config.yaml
n_layer: 16
d_mlp: 320
positions: "rope"
grad_clip: 1.0
warmup_steps: 200
decay_fraction: 0.762
steps: 3832
MLP neurons of a small language model. Each row is named by its layer, matrix (gate and up: input weights) and neuron, and shows model dimensions 16-79. Each number is 200 + 20 x the weight over its row's rms, rounded and kept within 0 to 999. A neuron's up and down rows have the sign that makes its largest values positive.
After each neuron's rows, "fires after" lists the tokens most often just before its 100 highest values on Wikipedia text that the model never trained on.

L10.gate187,218,216,211,202,198,195,199,211,196,200,194,201,182,198,199,209,191,184,222,157,212,228,197,220,182,203,177,231,218,206,216,216,233,191,164,200,223,202,212,209,193,186,193,174,183,192,162,168,227,186,220,144,188,202,218,240,189,197,189,183,175,190,198,186
L10.up187,182,195,206,222,199,199,188,184,197,201,207,231,174,212,199,189,180,182,206,196,212,211,212,191,205,171,202,167,208,212,193,215,186,232,229,221,177,217,197,226,198,226,206,179,196,209,220,188,173,215,183,178,184,205,214,182,185,202,169,186,171,184,182,206
fires after: " |", " ", ","

L10.gate246,202,222,195,188,176,207,175,203,203,165,200,231,228,171,205,167,194,183,193,187,246,167,217,224,157,220,221,177,154,189,211,200,223,194,186,208,236,204,212,197,212,192,160,188,157,195,221,188,176,236,189,174,173,206,177,198,232,202,205,241,191,173,205,182
L10.up246,189,202,231,199,211,209,173,187,180,147,205,222,188,177,181,205,232,176,189,203,225,159,204,235,185,185,201,179,201,195,194,205,220,212,186,181,184,189,205,189,175,192,195,201,166,192,210,211,191,212,202,185,216,160,216,225,208,231,212,209,181,200,175,199
fires after: " was", " is", " were", " the", " not"

L7.gate69,191,207,208,216,206,219,207,176,176,202,225,223,227,215,191,231,206,207,227,214,218,188,176,233,227,236,196,201,192,203,187,178,202,202,201,203,183,236,215,224,191,163,161,170,203,214,198,208,187,219,184,197,168,182,212,225,201,196,176,209,202,180,199,232
L7.up69,200,212,224,240,223,205,219,177,154,186,211,187,240,236,174,183,203,203,225,195,211,194,145,192,204,196,187,200,178,221,222,213,211,175,189,218,215,211,190,233,209,213,148,190,198,184,193,206,184,194,205,229,226,215,204,224,211,215,217,202,185,203,183,162
fires after: " in", "In", " In", " on", "On", "A"

L2.gate118,202,214,212,185,233,162,175,211,181,198,215,159,196,201,207,174,242,222,205,173,189,201,195,172,179,178,210,202,172,197,252,200,191,143,254,181,189,210,209,210,253,225,178,225,198,217,224,206,194,206,195,212,201,209,207,205,195,215,200,178,186,232,191,200
L2.up118,178,194,197,194,208,182,216,185,178,245,167,189,235,149,213,193,171,195,222,237,184,205,209,186,210,203,181,226,200,192,175,159,133,171,176,216,161,212,202,196,183,195,200,209,215,176,201,245,180,178,194,204,189,197,190,193,182,195,230,172,152,210,214,218
fires after: "1"

L3.gate232,215,175,208,185,172,219,192,206,175,201,195,206,234,228,177,196,215,192,205,212,194,190,216,221,228,188,216,219,175,167,191,163,229,217,207,238,188,202,170,252,190,191,198,219,216,198,194,245,186,202,198,189,222,209,227,197,201,186,243,177,185,192,172,227
L3.up232,214,203,201,216,192,194,212,225,164,172,191,186,188,248,175,178,173,189,217,194,223,214,191,215,235,185,184,167,207,215,223,211,226,185,166,200,177,183,200,203,181,186,222,199,201,232,226,206,185,176,197,206,181,207,207,209,220,217,226,201,204,218,216,212
fires after: "\n", ")\n"

L9.gate137,218,191,209,236,212,222,214,190,190,192,184,198,201,215,191,201,198,195,210,217,212,202,202,162,204,180,183,165,186,217,175,171,243,177,177,177,211,186,181,182,218,183,203,211,227,201,214,214,208,190,218,211,192,218,185,207,186,202,263,230,231,211,204,211
L9.up137,191,201,209,169,203,183,205,231,199,199,181,214,178,201,216,186,199,216,198,206,165,190,191,228,228,241,175,186,207,226,210,201,195,201,217,212,231,209,161,204,186,224,193,188,231,191,205,212,246,188,178,230,198,180,181,209,178,159,198,213,203,168,194,220
fires after: "1", "-", " −", " +", "3", "0"

L8.gate51,226,179,245,213,200,203,228,187,221,205,197,193,230,179,169,229,213,179,230,213,233,184,184,247,197,181,194,213,185,191,205,183,200,195,174,187,169,229,190,214,192,226,233,196,199,151,238,185,180,209,206,207,221,183,215,153,227,212,196,184,196,216,224,227
L8.up51,208,170,256,205,203,204,226,179,189,196,206,207,219,200,214,204,189,215,206,221,194,203,187,187,195,193,193,207,151,172,172,167,190,217,207,168,206,190,235,232,201,198,197,214,194,201,164,184,174,209,158,181,232,183,232,175,179,248,207,174,204,223,186,214
fires after: " |", "|", " Gl", "J"

L2.gate186,217,158,192,233,210,182,207,225,213,197,187,173,212,151,205,196,201,204,193,209,228,216,219,180,159,152,196,191,186,232,192,205,207,220,199,191,187,202,209,197,193,219,188,191,180,229,175,177,226,194,193,202,205,182,229,190,240,245,177,213,208,204,187,215
L2.up186,186,200,216,234,219,192,192,201,239,205,199,179,221,214,203,196,175,177,175,217,223,239,236,158,193,148,198,180,215,222,207,190,184,198,213,211,188,180,197,201,181,179,209,209,192,224,174,191,205,197,235,195,205,193,215,205,224,251,197,194,212,183,201,189
fires after: ".", ".\n\n", " (", "===\n"

L6.gate301,186,226,250,224,190,216,186,223,217,202,181,183,174,222,157,189,217,171,193,222,204,203,224,230,204,200,186,168,212,182,206,212,202,183,205,186,224,201,207,214,209,193,200,153,211,205,211,200,204,190,183,231,183,178,189,161,217,216,235,202,203,204,216,208
L6.up301,228,231,206,201,172,180,200,211,210,187,167,191,245,215,190,200,255,213,206,177,231,221,203,199,186,219,192,186,190,211,204,193,176,213,186,228,215,224,186,217,199,201,175,171,210,197,186,178,163,200,174,232,187,184,180,183,226,229,203,158,147,192,193,204
fires after: " on", " In", " On", "On", "°", "In"

L13.gate199,165,197,219,229,176,174,203,237,222,187,170,179,209,211,188,181,251,185,210,214,238,173,221,171,194,206,229,190,185,214,179,218,174,185,217,196,185,215,166,204,225,195,205,151,183,194,206,205,187,207,213,195,238,238,189,187,213,192,150,217,165,187,210,184
L13.up199,199,190,209,218,172,238,192,206,170,196,213,171,243,189,223,195,199,200,206,239,184,197,197,181,229,196,219,189,188,196,200,198,193,195,205,182,205,173,206,195,178,205,221,206,210,190,232,210,191,224,177,206,227,208,183,195,206,205,209,202,185,170,194,173
fires after: " in", "In", " In", "On", " On", " on"

L4.gate167,199,170,232,211,184,193,219,203,189,148,202,201,185,195,210,185,187,205,229,154,197,211,205,181,204,234,193,197,224,211,206,247,188,195,196,173,194,198,203,220,216,201,212,209,192,199,187,190,218,226,192,225,176,180,196,215,192,219,194,175,244,178,232,216
L4.up167,234,229,189,180,208,219,192,182,210,199,187,165,181,190,171,185,188,200,199,204,209,210,194,193,181,186,203,210,214,178,187,191,188,184,178,236,205,194,184,168,184,234,184,212,177,211,210,176,187,196,226,191,196,219,197,221,205,193,209,240,193,204,193,195
fires after: ".\n\n"

L2.gate206,163,192,242,215,200,171,169,211,221,219,213,183,206,188,183,177,220,198,210,176,196,241,200,168,236,200,207,207,196,195,206,196,207,181,217,211,170,196,211,194,211,194,178,195,193,219,205,213,193,167,204,222,159,211,185,201,186,213,215,191,185,201,200,228
L2.up206,214,220,211,187,191,175,208,202,195,199,142,223,183,218,196,196,204,241,190,202,189,227,179,176,208,221,233,200,234,195,198,202,161,204,209,209,201,184,221,234,195,205,188,220,229,203,203,205,208,215,208,169,235,235,170,188,206,202,223,227,203,202,208,185
fires after: "9", "1", " d"

L6.gate65,197,174,195,155,251,218,192,188,213,193,223,180,188,206,187,242,198,220,216,216,225,207,213,194,195,191,181,174,211,202,224,224,226,170,210,195,221,204,194,193,170,210,192,211,210,240,203,176,191,189,194,202,208,220,213,209,188,204,190,226,225,192,178,194
L6.up65,203,205,183,191,203,187,209,231,211,193,204,239,181,210,177,230,200,219,198,225,189,207,195,192,213,172,181,198,197,195,203,177,200,170,153,203,173,206,194,203,199,184,232,183,195,197,213,220,157,219,188,195,169,211,178,229,208,221,198,176,186,197,177,224
fires after: "\n", "===\n\n", " H", ".\n\n", "==\n\n", " ===\n\n"

L13.gate274,178,171,187,195,190,197,212,188,182,232,210,207,163,217,187,184,195,233,222,208,194,185,201,203,224,175,178,218,189,184,211,166,180,196,183,226,207,181,232,164,223,200,204,210,181,215,206,180,238,224,194,185,183,225,172,217,193,215,190,200,201,214,228,168
L13.up274,209,226,205,198,234,206,174,174,207,187,193,202,194,206,228,180,209,202,188,221,239,198,203,182,222,207,191,196,207,206,181,227,187,192,197,226,204,216,209,221,207,250,157,226,198,182,187,210,190,187,182,192,187,186,204,189,206,201,184,194,243,233,201,141
fires after: " ", " ("

L9.gate200,186,217,200,219,172,204,177,186,218,199,197,200,223,170,216,196,230,224,166,204,211,180,206,188,211,247,206,218,203,166,186,197,198,194,186,173,179,212,207,198,170,150,232,194,236,196,183,215,204,179,202,223,178,221,190,207,175,231,245,200,194,200,229,211
L9.up200,148,208,180,196,195,189,181,170,197,179,161,222,209,214,169,176,195,188,202,229,168,184,196,209,175,215,171,220,222,207,193,169,223,196,187,191,185,208,194,189,212,159,187,188,209,223,205,201,184,193,212,226,202,228,201,191,204,244,173,232,160,225,203,192
fires after: "0", " S", " U", " Nation"

L9.gate251,177,204,170,197,216,162,206,220,185,206,243,225,198,204,180,184,221,211,214,198,199,178,204,211,217,150,204,227,189,234,189,169,222,203,204,180,214,174,223,222,195,221,212,222,196,198,253,183,190,209,224,210,200,214,197,190,207,181,214,228,172,198,204,200
L9.up251,180,207,180,209,214,183,197,243,199,203,214,224,199,168,234,201,183,224,169,188,180,175,183,193,186,205,207,215,200,199,193,203,227,198,215,155,251,177,194,193,187,241,160,220,203,198,215,196,201,202,196,197,199,228,215,185,199,191,215,196,215,196,168,187
fires after: " ", "\n\n", "0", " |"

L8.gate295,167,212,212,208,219,202,206,215,180,184,201,202,205,223,186,201,211,176,178,195,215,186,179,207,199,178,231,225,224,200,195,210,201,212,185,186,215,244,191,192,181,188,191,187,211,198,188,202,209,183,203,196,205,195,246,221,177,228,168,172,219,166,236,174
L8.up295,187,222,201,202,194,210,195,208,189,206,236,186,168,155,163,212,178,195,200,188,190,201,174,213,192,198,220,208,173,192,178,191,223,229,195,176,217,209,168,177,188,195,205,205,175,208,224,213,192,229,208,224,205,170,231,196,162,231,228,173,194,217,216,208
fires after: " |", "|", "==", " Total", " Republican"

L13.gate150,224,185,166,184,215,191,198,177,188,227,213,188,180,178,198,225,180,188,201,178,186,206,195,171,210,169,220,200,202,212,199,176,226,210,173,177,171,198,226,234,217,186,218,205,193,226,162,196,185,196,249,181,185,207,200,208,205,196,210,196,206,189,202,210
L13.up150,205,216,200,196,221,175,196,185,204,192,231,208,184,219,188,216,207,214,171,190,224,250,234,185,231,204,247,171,173,173,217,221,184,200,215,173,215,210,162,213,202,184,198,194,207,205,173,206,183,219,202,199,179,175,164,198,177,221,216,222,183,200,192,165
fires after: " |", "%", " km", " m", " zone", " mm"

L8.gate34,229,189,212,241,158,213,160,196,175,205,178,178,207,204,212,182,219,193,181,208,199,176,208,204,190,196,208,186,197,189,196,203,208,221,217,190,237,220,193,196,217,182,184,227,220,193,181,161,191,206,218,200,226,199,158,212,195,181,187,194,215,204,189,215
L8.up34,194,217,194,239,232,196,186,210,190,211,230,195,186,174,178,181,209,170,211,219,174,207,179,177,215,226,223,222,169,190,159,238,194,234,222,194,241,197,190,214,193,197,191,200,205,173,197,210,189,206,208,216,207,207,173,206,176,209,166,193,224,219,184,212
fires after: " B", "B", " G", " H", "J", " R"

L13.gate311,179,174,192,179,225,206,198,221,208,231,200,176,203,197,206,190,200,221,220,187,230,201,192,181,206,213,232,165,238,191,214,213,183,178,189,213,183,188,201,194,167,205,181,211,192,178,198,200,218,210,240,224,186,183,199,210,223,241,208,210,217,172,206,162
L13.up311,186,184,223,180,242,189,202,202,206,216,188,220,235,182,240,191,214,193,226,195,169,184,211,197,220,224,188,211,221,176,212,184,193,198,207,199,198,175,220,224,171,203,233,211,187,171,216,213,231,215,203,211,184,198,220,184,198,213,185,219,198,213,211,224
fires after: "1", "0", " ", "9", "ai"

L13.gate97,188,249,213,219,190,194,184,193,205,189,228,176,237,187,182,190,216,212,213,199,210,211,218,174,236,219,181,216,189,166,226,208,185,197,196,202,178,198,169,220,221,190,222,203,234,193,233,185,182,210,189,204,218,201,171,214,181,158,191,229,216,180,215,200
L13.up97,196,222,255,215,181,209,194,200,223,198,188,211,206,193,188,189,196,182,206,181,214,206,196,181,243,172,204,180,212,197,191,192,186,204,197,255,188,201,192,206,227,223,186,193,189,185,165,163,215,181,196,226,216,172,184,164,196,247,185,180,213,193,215,202
fires after: " ", "1", "2", "3"